Weights of a small transformer language model: learned positions.
MLP neurons of a small language model. Each row is named by its layer, matrix (up: input weights; down: output weights) and neuron, and shows model dimensions 16-143. Each number is 128 + 32 x the weight over its row's rms, rounded and kept within 0 to 255. Numbers have three digits each.
After each neuron's rows, "fires in" lists the words (lower case) most often at its 100 highest values on Wikipedia text that the model never trained on.

L3.up259:112083156158133111095110130117129098067134123094184132108156126097084090098134165132095082110193138096208189183096110166152147124148143113133085101131100205147137107133179132105170097123113091101183180167098145094104159097102091137129111110141093168158184091110152170151127144147108059107183124076154083139107150133137176153169106104149132110087143128107038155135109179180113179156139
L3.down259:150169124193114114152147122173120161083106104092096090126143143130104135126131123170115164180096160096141108187091124135124123148149131075126126134082121182126140108098114108065101045181101123118168151117165139129158171132112038152133079156149110140163161164060172119121119107114099120135174172135159073143112137114093183159176107121154142029092125126089091128169083158145071177129131
fires in: "with", "following", "for", "by", "total"

L2.up632:131146157156171164130109100162130130122142161116094126104104084059109127102112127146161117110131150144079095112113081112119125141119114139166101177163186080129177119095152049129155119152159091128088096104152115114144100149107143121094140105071151154124119070166174223099110198154140088131144080123160073169169054151086150136189136171125150139124212101212140117115079116144150107133141
L2.down632:101142161131126136118122122123108097180064163168115099141111165137107101166104159082158124102119184144073048139193126121159098121156103139187101088147152105139123095144155075159103105088177156123070148120065112146168160124132147190106110078168172120147161133141132190075097206137169169093175130131105117139152061142168096114102141119140120159157154058148158163140137084092155149133086
fires in: "that", "this", "one", "each"

L3.up319:165051151140100110117105166093106101086122140161106050120118112111129110085078158070182153144077158153143093119090118137153129156158083146161070176149123166154103171160097140113126147079168066124171160176121116094104148129116147138106128120070158128136159123220167150095152162135107116163091131144154154119170138130143116106137068142195119113172108148162080163126136119166098138149136
L3.down319:176157124148159150129128112114142101136151108127085058165122064100120149083091123152077118173090166073160078161141138155111120164089094194094108132113125155129138185182107096213138107072154114123192139142097141115107134147094120131133090111065156119120125104144146111131158123153130137213118125133114123217154145133117129159143120096124112145094114136121120180149200157134157135117104
fires in: "also", "one", "part", "other", "it", "two"

L3.up527:142136175125152171197155185176158180131109131140122149129110144103122100101145098125094068143116081092163141112099126098126177071141125111155159089108139103121166154091161052166104064187058147114174171136164103161112090121113085121096143137110085167147150160161119109136143096062158070155124125092117162176144164203162094127105125169127083130120094118146111075096109192123116145096128
L3.down527:134122171132133174192109104175108110172105115123107076110088123108137210151087070105181112069105125130085112137161145178104122121103078087097067118120141091143164105123122077160156135100104125144080180127178145106168104167101152156186131133204108123101098139181137108116111121131149130080104156108135105170116083178114114131149119132116145170081124067105118142098135212186158130084138
fires in: "as", "for", "in", "against", "to", "with"

L12.up496:104097071118162173127151121124165183165090115156123219187127085140120147142089124165130153151118134126157170128115145141094077168098103121166130145120153115160119139111103186072131149086175162088162126177100125101115109188063113201107127114099162113151070164090146133111132102087098182159107126158134149133107147101090104129172161121088070131166123171078140147187059059110125110100146
L12.down496:112091129145129114144103112154164159108154131092136062084104162127112167083128113174151106142159128176086117189132147157127093095157135092170167115096138113145136118102124057135129171120131087165132130043146089176170177115084101138180204090175149128084171098150145152111172117121143159126141114171137116146129108098149126099103118126075159120154152088091119094045187113096152128200160
fires in: "is", "was", "has", "have", "not", "had"

L5.up164:178129074152087118144106177113165162169225117112126141123100057102128165115070110159140179144142212142150084155131071190168077082202124184101123174103106111129147140084167126103151117163144092154112136105175140174117118116173138111100085132104092168122173129156136141062126086128088139104113143127061105074111149153102178127121129075117144133131141147127125131137119150123073137085157
L5.down164:160148058096174152144146112098140099138130090132109068133139166151160106093106157142126063082089101139182113071067143106079126121137154076148100102154103075125129118153123116142094105135112112127093198168136098195113116118137142109213091129142140114158145131118095191168153127165146133087153153117191144141116067146124095160187118096166125136124111135167129174141157110094157090077071
fires in: "in", "there", "he", "as", "on"

L4.up124:135125163101108111099145231045121078125119122123083151188159044080162157101045112156117051147073150157127156134158144130107211167094122133156096122124111164096134161113136108162162154092168127109128096143102094066144137081137128148145131106096167147171129130182149071112112164162119097123100097092155118150155136094170099130165093132130132117195123160143152169150151127099066132137109
L4.down124:160082121133117081151108150090206128106177094147110122191111127103132139130054156132147064125039123153116123171150186147094174129035111125139130143156152086112097146119181093154139119074126103135152107141104125107124143136130093118107132092082116165143152105151154096163075137175167068127121181173122152158103105114090141121071120148114103150191171148128128156133132141164104065162124
fires in: "also", "often", "generally", "eventually", "never"

L3.up227:135184145144124161132165071112124154115094160104164126116143086120158087071128150157113140123170166132082091164125093173047113090163059139138128076182099164158132086138105078141151149139148170144073108140172126078177120155161109107122095118165155194103169146108126121168087165130101144117071134083119158107117086155111093128163146144142108108109164132113153109161112096120184119163117
L3.down227:080108181168119117150116163113084097169128071089196141091188140178109162157175121113122142167129070086075066108066111106105091119167124145139157123126163133130134134117126083146119111106110191160185104094121170101141123183152108145070120113178168081112179138082115177173065172158166138139062137105088122129104073092175095078137116116116122084148123155162143145162137153177140114156108
fires in: "that", "called", "met"

L3.up478:167087091137133099160129101186136118129151175126125159089144103074136192123142074108181123082148140091193103151102121146162134183115225104027108114100099183130117081135150162126122081136151104169127132104147106140157127131098089128130116099202085123101147153163164128092100181096128154162138123168134158170098141124080132108170104178110091093127098199100145167136080104117138099092097
L3.down478:034071142176133157158066190174128169101130140138163123111106100080137068160124175090090146161117091115141082101086091085105118181109104132117082126175108089137100124107104081163187146107089146197086190117092158123104125138089170161085142097123139130127130159122133170156105132095114073103142148084135142163137160075135122190150152103111135133128140195131116072143125118148136162137164
fires in: "be", "had", "was", "is", "made", "gave"

L5.up566:196107152126100178142116173095121076086077151158185144128133097149177153110073121102082133124074084173144112068144117153109145155166153162135146073154142181108153065108133128143134122112142133126177069083119144128165157112109119139097156129115115085127122110178159120128147144167086080168165160117144101191133064123177095080141118159111146090127162160137140147118074147086099080116124
L5.down566:197116161148130104194107117156179146127115136184169146135117145183106106096147111129106156171117184103080181150081158086096149113105113111130140150122151099161149169117102068111165091157126151125109126136072067111143129165138152170097121120107143099093160108097127125135109136138113133124145192109158163155094189135162091147149146115160099164139144111145131131060103183085151093194134
fires in: "not", "be"

L5.up272:153150091090143163132135120156119171130096145133116168122107149169093116080164140139117112113075152109142133097090099074141108150105123096220132120202120180167153165149129089115131069146111097192184142112163094046122144094092114105116161081100104119102141083111127092134111145112103170143106146138136158172109133110151030117120105129158128100230172109120130165061157074134119159124089
L5.down272:130151130104122159164159132065091144097136145090134105110169086144092103168184120084135190143122103130101103181153082207136078128114122176213161111133105170123063081139127171114125172181161072141123149161151172070145120110132084135101139114029132133128134102117124131116096146132128108111135113148158068070130124146078130089143213141166142118168138147143117139117115065163137129129130
fires in: "the", "and", "in", "on", "of", "for"

L4.up561:050117143137106098114117051121132071133181144118185145104147139113197101107107175146149103124124138115163134134129080183147115093118096119099189095076154143118144104150139125120112142112163121080133123122123119144139097128119129139114110206180116095140148180122131155111040117128100119118110114143150175071127101140126106070157116176138111161138182144107054151152151153127132149116182
L4.down561:130099159086140195147088091118119129162143224117134116105147105117094094118128128148162085152160129183119064144159135119188136128169128153170062134152094123174110177141124109117098077135111108157144069079107074166149137227107107161108140108087142097140133082108118127094118167166141078108107145145084138143150200103103130148142132104111172128149158147113173060054129142120105138115132
fires in: "called", "as", "preceded", "considered", "giving", "and"

L4.up242:158174104116138138133190162117123163105184168116135123088142086132128144098116148171165113136141133141110098121105066152137141137179140150171187068108082083178199175130150108065168144146128088079118102113093108179114159145154067098098065107077080140170138136114181149161157115107136108159110157123103125159160135111126192113123146103131109110172142183166170125108178152132104118164152
L4.down242:109100128185157172161104090090159131115158030132119163103101115128133172154133106168117108123160135104113165094086145103118153137184173130141083143125113051138122164080128111124170125082083123096145167120106047211085111141161138115125083106169095201131117073109128206104170113126140081148141165092114107162130120127150160147179069093107149148156124083171158076132162161141129156111104
fires in: "in", "at"

L7.up600:146133101121145183103181140160071146100115143158154127130079124111084153129194161156150135150103106102077113075150066126067101084071084136180161166140126182138140167101082131181148038176081148167121130129135088102124080124125042120163181115136087084130142097099203126148156162136150143134110127128146175177123108159132094150062162119155149138165151109146150113134120139085087126129081
L7.down600:136155158078076095149102106130116123153149135143131069108111119135104062098107176094131103147153138154144193121110177191159107160157144082097097067135155110154082139141129095058146190148139109137069166111093095101159165122122163144133110163120183185119136135187090105131134061148102100138165107103146058148095109134157125167169116087119145143138166110106150177084144079158122090120152
fires in: "the", "s", "of"

L7.up133:120169093158172113120137181139158125095156163130131147165158030126155133059123091084110052104174175084160132090184192181158190093138096142125087132158125153077165172080155092160120148103097067087136111121086134138158094108136114152105131157171095083163126092137152157145144136096147138159085153173146064167055173116141105129130116149165110113123203117087110148112146157135152106099114
L7.down133:109186085099119094094144112193110113146118078206141114141079103110185105136106134117094096127083160115106117129120186133144123088127126129120130148137115137094087158134103094075090142121157152125144081147123152074123132143154169169138078101180160123118130133167080122069160158082136170066131162125119138199104106141115067133195232114086129085177143067120176137107151120129177139129123
fires in: "to"

L8.up621:172130082141153114101131133133107131081120147113155169129096108053090138137155153151157088125106143105134120117124105123113139138159147057168108103121127104128097151120120128140159140138099156138086154153136061059180167090111080134216098091101114129138120118100150085154140135134169189148145065117139133168098172187148127107124080148142128145236101111126184104095122109117161127151013
L8.down621:115134100188108111107098190122100096100134135143069118111148098158133144153118114082127136164157160142149136137127114167104084142136118095142136071107107136139107150171155136064173135184117091164126152152139121143126122129138174078050072125124183210139146120177116149157114109140140142123109083107123133112119082156151060099143209162114103134085100166124162132140115127142095086077202
fires in: "of", "and", "in", "the", "by"

L2.up86:118141148152125135100216137127165114166135168112115203159111153067116150108132110170136073086152123208132095128138158151148104142060116161066093155177110075123108119132138090187177102145168127073168153154115131082092118158129154132142080124130111116113159161116162103107091188100123185107109192141118147107082156106102114073177072101150070078135109191170148158146173080154104154132162
L2.down86:090145113194127152114144094084165126144107140117175111181189166122109143211141128115149141156094114183151078125143138098163129111144141112088067151165143077128136099069158083164136149127199133107115104150123155136096171112148081189120091160115163076155133104142120141095103132205213159072125165101127146116114103108156134157165134132134094129135134137089128080166144166097122127121079
fires in: "name", "king", "north", "south"

L10.up6:084119155175124138130072145112110085181101131109080184143154084124127114153067121121091053109192092198122156160089104075092106171193102123048131139113144146169120177138141080089124167075103138116126165166110100137152105116137103077121114124148089129099151149108136149130133171114143107115118117083133143139169213166201158162106137072181079061159138142108126109122113170161151123125101
L10.down6:128129093090124108143133163118173100142092066088123129113126185128131148129115103100126100099066162122123170118111108185109157103110140168115139122162132145103137122123175085149155117140050146108130070122178132101168158155133154134103081066130075095159157116140162118089108164144187122069130035129170117150131139149068117115165196203153104102163177117083203200151096127173145098078125
fires in: "as", "was", "died", "decision", "after"

L2.up65:120147108089118147138157184167098129125179180113166148100101080039116142115198160118118091105114139176100126085131098098094150071139177101078113153144081101141093113159138119170165135119172108065191149129121105074111115141138138134130130180150146171062187124122165113130167110136189160147143167137150193102137111081123112165168133120139135161153107110151084118154167129128113145162109
L2.down65:077107118132117149153178112163115129142124168099224168135194159147149133107121112100181106138098177139132023116136131105160130156135140164134080198138125119137133114133186037142115133150164129143128131099127106047091145148072099189101048151117109168057120125151157225152135132174170121110091153110140150110150101117142124150079127124136116119164113125145155137162169143085086111120144
fires in: "name", "municipality", "south", "named", "north", "renamed"

L3.up201:116136138140200126127155099149113135113134142067113133083131105126086123112082184145137159093175157123131151122114114105132151138138110060076166116063125127167134149159093130073106162108106172112114150172147135163111074124077084158150114111153122154118107126050129154101046130189125119161147160146161107153139121146115122153159127158084068099120135062173142199174134101143214167124097
L3.down201:165146157134135097184145110082124154101085099170146141154180118149143056075104135146113135120172131153133160114109100085128031126142160157119186138220086100107049151097102126184155148061132133138200126147133122154155096147110097106149121080161092160051089144111085131102143118153165096092215104155086145137164151130133115146110125126169119170175142089161162068127120105104090081146113
fires in: "of", "minister", "footballer", "manager", "secretary"

L12.up256:090158180120200096098110104209146168110132107189142146114144130161136166132162151151100103112128172130152111093118154145105101122129137193143187127144092155078095140165131081112119105143149120140099104113079099156160131165113162170053111080143117103137069122127090128193152112141146112081107133176081118163042148188127122125126115148132096095120118157057117171135115108153092169152072
L12.down256:092141158107082124145186126108104066095130057182193132128091115132174116162158132089073160123098109081097180121153134140117083151107078140189115075138131097123147131151143112130137152150147103125122074090116185101153161144204187097174111090123132148095113086137082154125172164148090186098181156098187115148129176161118154137140148130152088109147059144153187173110138084078148135148091
fires in: "to", "can", "would", "will", "may"

L7.up333:142136130101130209059146096136143164047116150118168093119080056092177130101098158146149117176160153140119122113144085120111179095174076123152175167157068142145124140099136084096129095116101126157140109125141150111136125108126117133082135079104118095155157106060195156073125153202175137161129186115096193172110132151126138141138115105140127074144136131141175154123094139109143145113099
L7.down333:149158132135181097153118132102102085161108113179163151141135190144119121118065080084074143110121073112140148166070135155105136111196218117114122109109123114129148100112177118087117138120107139147176169100152070111071185116176130147123140113133119101100130122159090140146116158097177122107135139111095138142116103155179135145112134134085089118122108126178083098141187141162139140097183
fires in: "it", "also", "he", "as"

L4.up16:159165151080123163135156127134157100104111106113154145190109061158093121073069155187147109117172128178111082150146080127137134125135100137182149131145121102140140092100094135132127160098114068110103076094126115210104131149151100128051124144101116151167129077059116134192143132082101116114128113150066164158167126088153117119122168141160171102151184140137110177099133104151133109088095
L4.down16:167095132148179103110109152125103123121112156150062083081062132132111088122210096132114145175069073113127151116089144139173099063166163127185117088153131134095116171140156116109103114104125121172127158088168122099120104142126135127169159113132102157129119123112089146115123103131138158102165160097146095024157108135129182120143131148154101152156089152081102134150132148086109187107147
fires in: "and", "the", "which", "who"

L3.up423:124127119158116185043166141151116174128086172144093085125169099118107049142116119143137158104154150148129166107075063136119112128136090068178152124090082142100158103164142141153151118092074122128147143191135107157193088128099101165132132128109091206167134110134132162088161080110070196105168109138113090060111072148171104185118118101113094160144139138129100101132172143158110181120093
L3.down423:091107162153148162124150113080188118101150144108190124172159124044151086131165175146109175112139121140127131094104098139095136118200097153126157177092087105145145169137025070115146139081162156102081128115127119171164130197102130152160153102132130153185172115085128124142169093092073119100147132101115150119102151138101180122071114099118128143112131141091172128145141097160142148128141
fires in: "of", "in", "the", "from"

L5.up264:157127123203082154162120187161125123101122133119109126115132109144180122120086140108135096146166067165130105178131140116089154197128107104062134150151105122165107167146061097128111085159156111110203105113162154136090129097185091076176144101109112123126125078120095109066141080144120111088071150169088123108140113131125159121090139124211156132178170135147176123100108151154162051081089
L5.down264:153058120062119093131149167170145097129174107129173112087209134142074080167085096048166073121156172073139153205101211139180122068142160156151149139160135144094115168122086115156137150175121179163070105124114104118127135159171134144108082139122153110154143102167096109134121129116158098115136132102135143133110148094163099126147118162137105128104152139120154117134146155104160075129148
fires in: "also", "still", "now", "more", "based", "originally"

L5.up64:194049138145094178086111195134170116112090131108130177144108090119094139137062163121166131086138177145159161110214105081103122132106160110120148083102158150081138136110127122098143112128132133089219186091135153118141139124169053165154172106150068111090140144132120160060099124111082100119141118136114175144181108115104085152112103120133120110107145176160160159163093121102153149103152
L5.down64:201083103116109068149106150120176132126151133121127164115157117091151055175108072056110147129140143080172161171053128179118124145093108169135086145123124089125161164098152136154107118115120144177119157181075057138131086141114145167090108153163151131204160172119112097131110119145159113140160145132173125113117135072171109145168108125074137109132153151117133106130161150167116109129168
fires in: "was", "is"

L3.up489:094162114136133127144141137097121138117147157153180152164111057114170210109066102149143133162086171105145100094148124154134113135145163109122177089136149145081127106073065067127175122173137111185103081095167129190121125107150081085188102126148138179110082092130145142120159123091088190125153130092162126195107168153122189158142148129094162082112130186109099134128112130104111069135127
L3.down489:102121115109155151080125195143099158102078155112095083150076139135140169127112118132097132070114096111110167120185224089093067153106122086147170111142109145104134113092114070137104123139151161166095106097173114186120091137116098063180103163088182153131118117159155149142155142105137122127114135151124083136129120164151201093133149154081147120094144115121127172110123094160126074148148
fires in: "may", "can", "would", "could", "might"

L2.up466:095144127119157178059135148208118149152100158176189122100112121112161139136085107126134134151103116123110139136150166102104073101127115156138209094118085163069056167116091111117123079172104092120120124066115168192103113150157137089113112172130136196166111107145148139064181085119118128108098155130157120205126131171118126138157181109154135097095181168146128157074093145136126103086116
L2.down466:126201138135143142081123163168107169114094139161164107110106111086181122139114108123131107138120087060098147169191179127097103110137117123148167119143069172109070135125123118139091098180102124186144088101160130138083089131148145076155137132134139198157095096162146177074192114134118154111102143139202090183108089137137136147132139140143154095125186135151082144062113142112082132106161
fires in: "would", "can", "will", "may", "could"

L12.up609:205088168120083130128093163140169140103132146141111128184124121157142153163101143129100123163205145177143140165070136128134157126080179150083170156096137097113129123158076117109122135103136127115193107164049103122132102092165120133095177128135133139142103159146071120082121126051145200118126104147143152088152099105134101101133180165143122116179136076153144196148125148108123074084139
L12.down609:111042083124107194121082157136139160117134216146100143120127148156141104136119142149133096128128135166134059135101166099070166157125054121163108125107100148162124076106106112069199139132175128103091064115125126095130159121134167122092130126145170180159170136103119094125165128152117087094139102128177140106137140132157125118145157096136154143109185158136127159099100133156145160118143
fires in: "is", "are", "often", "been", "becomes"

L4.up327:129119109163097133112130172165123145093125156143155170160156170120150070118045117102112128095166105180184119121114100107138191170111129083142150101113102159121130121169123100148157198088144149068173115084123161120096081120183087103123106088146121119136140142123178204115059161108142090094141091158148133100119168182061105134122099103140093065162073149082092167143101158140141046165154
L4.down327:180048140085105126172048152173178152114162100114113160099123185097140091137091089117137131119137201126163109130107137120129148098136122133096090159156115177160109184184092085149150132130144120097123046156156107121163062180129135101133112139115184139145136168167139074154077126120141113151120117070207148156130125133152051153100117140098135129119128108084143109106137144105110093140141
fires in: "as", "is", "was", "also", "now"

L2.up452:108158142166121172142116154142127187155172108154150123127083137066123114091168147152105071158166097122123155143177128135098107092106048059145133094119200125160092112088206123141112100146157106153098156197182148122183092125162142109098027114134165158158161079144113156081092133164112116104103118150181137104189114142164087125101132118132061150134146073113157097109071108110144148121145
L2.down452:130134143178126190149103181141087191162143096133129139154089149137150136130193121136061082179139133083098076092144128125147171125132115118145109084161138104151129067101188082119137092119116112134121126191115143065202125141119104121078081078093140148089128154119087205123076200167139131112087158094110083146165061135127132149118170133136114158164158103092125088180100130106106166159169
fires in: "that"

L4.up268:117117108044157111180139157090113141167144159165058104121108127079107125055116141127165079068086092133137105126145141128118169098156164088140108127155100135149136167167084052164128132095132116169099154152109134151133163137082134122119159084117070108137171169133162150143125116154170132090117134121131193125097125139155146116168080096107181137094120168080143127073149096140112137146148
L4.down268:118112138115114095135174155184060089105100148151151117104122083134138161141114167097162150124135140123127072108068189099132072158132118147119141165122175153111059118166152159104074112136094152152089127196146131134105117095132089163092177157044093115165107126132132060131127142120146142138131139130097092184120170064144052105163105136112158096159175144059158156132193141111107125127126
fires in: "also", "then", "draft"

L4.up153:112157136112130113113118117163156170083115110118155156141118118125115179094049158133098126147077175094144172113177147182094097076184103067133178073138118158157102163084124104145111123139124131099141067154109110167109139145141137117136179143207133108155073062111165133172167134168116133130067131095120126190087099176145081110090162122100110121107208158157137171067139205097130131081142
L4.down153:086140124096133100065145150079094206121113177137157162110167100171156118089099144179086126130082100101122125140157099152088120105156139175183175142183082132127072140093127100104173172174158166142065104114127131092163129132129108086171168138125153152108107033089116174128121091147158171120120138134166112179092086118107118101092174079102141097140161097152105150119161116170098134105160
fires in: "to", "can", "would"

L10.up361:171107066182104133130141187161085184142126132128109083086126149114164074142121090141128111147130116087092143119110189125181122166095147104097172145112105063128148111092150185188145148060182064124164165163121101177152125156111117095128085095118182141145086097165076099132132087109088133097175130167067122113156112132137084156136114081113169143142121149137097086133134150172100147092079
L10.down361:087103150159187129108126125094104107130141132172088142146116158139104162062145134119194182126111178156141156143158091050075157083144073144165123153144131159168123123149133145166069225139136160095073122143130131119180104082101125128128123118127075122096112138129094130131130169059079164152107142138121082120126145103127118108080103157161116125138168113174062126189142118156138143173105
fires in: "the", "of", "and", "a", "were"

L4.up228:147094207158108115126128155168169196194133163115136121133132106114065118125140167077114125131069124103127147162097079137143143113164106168112174121119128109110158098165167103096141077164135119114150152103180101103107097125103095106187060132155137153123146132077142102055075132159150077110158122176129108175093123190120125142151172135068096099165124124142109144188174136176111146158132
L4.down228:105126048131146083128124163126092140160132191141132152187114136132134072127154063098169143177098082100145110151108141101061162154106156072108136095121139126071101125178117136130094146138101104152114134186133126150135097091096166164120065111142106145161080114078127002176131079114176161125156156171115142131139140109091061128121150179119082140126129134127145115180154140134134164178111
fires in: "of", "born", "footballer", "football", "his", "week"

L12.up508:155073072110077123132113185137074072139127181112147160144097115157161133101144095148122122057112182189121108181110131128143120148106086112102162117153166150045184122136119129178165113138111157149116129121072096114087120131148052142140072151174160163183090160086113092071150137097110130144112135149160084096117104103148105139102151125084108119114178152157116133154096132108088120138139
L12.down508:148130084153114140137119064133089152059150194110106133124085132101143141136045126182191134137114188152122147170099101126110151187126151131152113144105159107141086112154129115149115142158154184133132183139127133085097107082139092120112106108121146157099133108100146130113103165137136154181149164135183135112086116122171128161135095131127129089057198101118093078123065102106128067138171
fires in: "is", "has", "have", "be", "are", "being"

L2.up441:106178124147107092158158155120072127160081148140122117150078136120097153117189100158092111101124104077119207176155144130137112082096162130124189120098136123090174169106122104082114092124146110140113178123110116122073106119151076088139119160160078143146095155104182143153103178103128068069188159076171113165105118171109139123144112112147105097161138174126141164132127201164116159113117
L2.down441:123133116112105088115078163142105106205157111100089106131057146159123112127152093108035118145126116046131173191182163132109087146133137164143152188103071138101159154110104134087140109123141145089105088073155132112115104130180106089089130138149134141158110146088159088132070188152172113072159160098147126174129085122148116137132179139126150096112112074103141171123155155148072220126130
fires in: "after", "for", "to", "with", "without", "forbes"

L3.up420:126110077138132117111088133215126103101132111143120089103086140150084071153125076151148158088161133149141119131114148203111203128114112166051127109117103125161136085145063140150111124069177150082109132111094077143132064106105101140163131129166097146136142135167149155211117140139187124172149185135122112062100095104100110124202127141129173063144162203122142180111109140140095116183147
L3.down420:158113102155152124162110123163096146136166111129110192133183139137219147125165084158121156156154127104143155126147162119102085144138135126124147154127090132135105137087157178122078136079161101168130054113173142122215089130122175109176180071115079159103108119132069119112168130169135100090164098162073129066119114205139119150082136112148088147096141141094136103101122109142177059142067
fires in: "also", "been", "were", "was", "by", "now"

L2.up595:141122124163168106093099114141116146109151110098142080058078142074100136064094162085136085139135094095160177160115120160183174114103111124111193120116098214173139169122145085137151146154090109158123151138083156121089132116094117107120168080116096137113122092125195151178113148175120113205160178124134163150089158124086152150164107121107092168133071107141062187119060124143114144190108
L2.down595:131116174178135112087184101136133114141111132127088141160167124132107114127128131138205113125101095125139134145145108201155179146103111104223107120101109151103127125176139124120142070072141198144157158105128191106076155130073043150133138136109114167069110143136174123201071139062128141162104121102143075155132106089123125099151089136157135065077112166099058128106104108119110163095153
fires in: "also", "by", "with", "there"

L7.up254:158125095124107131118140159187082122086110124185101089184137132097089140101159214100178082100127116084093127138132124160126092124122088090139126145120104121147079168169148150136156067153095143133105170127129098073140203113082085146137136118108165037110138139137226111123127126157096145178100166123053157177144147163109126126123150144139159151164104122093140183111095100142123144149057
L7.down254:096116169132109096149149108146156131220173109097132124095117160187185109101067092102084202109124133131151152109117151095153104145100158166161113119092165157113160136109148074115114157133153127136104122135124133174127093153147180135096128135150103170097110068161089127138128115082100132053183133109197061056128095135159092147123129106144118128058157120168137091127165155131135121152193
fires in: "the", "it", "this", "united", "swissquote"

L2.up593:145129107120121121130133224154093101098158100157094145128127138140169091085078118125123076144078085141086134166155167168137180142140127120095086139158152159120083169151087130151116114090166164128106120158105137066033123105135128158111136068078033119143150139206135121148155127162175082146129095186101120128137132085108148081156146158156110143181151108092187210145107128123161130113083
L2.down593:141141119115118117175106125150178139093171087176115166192116119093126143149076118137107095121127079154101145130129137165185148165016147150066118165111136109137125169121109153117134173049171103097111158149129080152079172096166122169148132144114074072165167124145151102132044133126127155074103108161108135167124122067146104138119069104140107142180112085120147173177148133151179094114125
fires in: "also", "now", "currently", "generally", "initially", "once"

L10.up434:128107084118046150080127146110153127164180178117126113166129157101140116141086160084097183120082120106157119120131145119154069130140151112064144141158113155149152165167131093084160139130173153134169101128116098142142119156138105074153095088168138142126086108178108154139078176121136157150111134161129149156111172187100131116117197114144141056099097060104153151057068084232085133139145
L10.down434:151166173119147115147117102139153149062082068163028185117171136122093061127122135113098134099143156118168115087154204143160108074180067150148151140126076137130122130125147121104091135097107072135080147121160097120039119125114111107147190112166100134151137111109121081126169109095075150149143166118124088087118105158153157165119134097118067148155181110128139150071189158142129177171085
fires in: "is", "was", "a", "and", "were", "had"

L3.up185:113149109122124097120145163162129227115161159137129139092090150126108094109118132122206092084129078120087115098142139170116154083087099099102107124105153092111148162194090144188164116148165109126114096160123139154115096092149117115152123111155112131182143153120145124122071190098095114119135061096127119108148176091099127164152164109103137064206105195113117108206117121104083076171137
L3.down185:157120061118184093121137137173087118152134128154154119092141121105103140138056105094208121119125131104118120103175116110107107099171149124121117128143191135139085127176115123158121074073138124144162121120118102131181108118117140137202189116124105121128097067137189113188105098153095124118070124173123164051129115124083130149106143129122136172221200137143118185074162114133093078161082
fires in: "he", "also", "as", "she", "is"

L7.up366:158098149165157119074149128118176102075161118117078065122169116049183145133104192108191160114087124123167091172164153176101058097176114108144166110085125179111081095141102136185123090081123105161132065123109165130154106104109167122162138107121147098074106142126116153130150188168118092068097111121128187172092138116106171122152103134125145059144144141157178149111178116078113108151100
L7.down366:125090037150121153122094126164172134175102173126128129151097164162115106130151116108073115094135127071136197102147120068099094155136203154140125114164082119111124207064146156086154179169130134150138156071149107131083145162145153102101077083114106128144094127123131145116093153131097126121130176160141127131139102087219210082123165090112110074173133057123117081130108129139095099111144
fires in: "he", "it", "also", "she"

L7.up410:164130098175089175137121112138194169117100097161133172110134059147137169140126128146105101131107185180147118148126099131125144174084129187121154095126118142102180058138072134130115086133138118115191110146150142119128130093140131148143131118162124145215047097068126096118090149156129154215112115101151146138105144146148083111100164148156088152157168138124137154112130075122137095122060
L7.down410:218080146115150144145167094139197120129132113099175124119114133151168133182128184084071144147101118089162109103135176105147242110153163159089166114116120114116083085118117135092104074148113145088160103110047102170110167131151069098126126151132125113189144176079121127089108138102172076119101119141138125115111174093183074084173175092119160116125175096141110103124134123115134094143136
fires in: "a", "be", "have", "not", "much"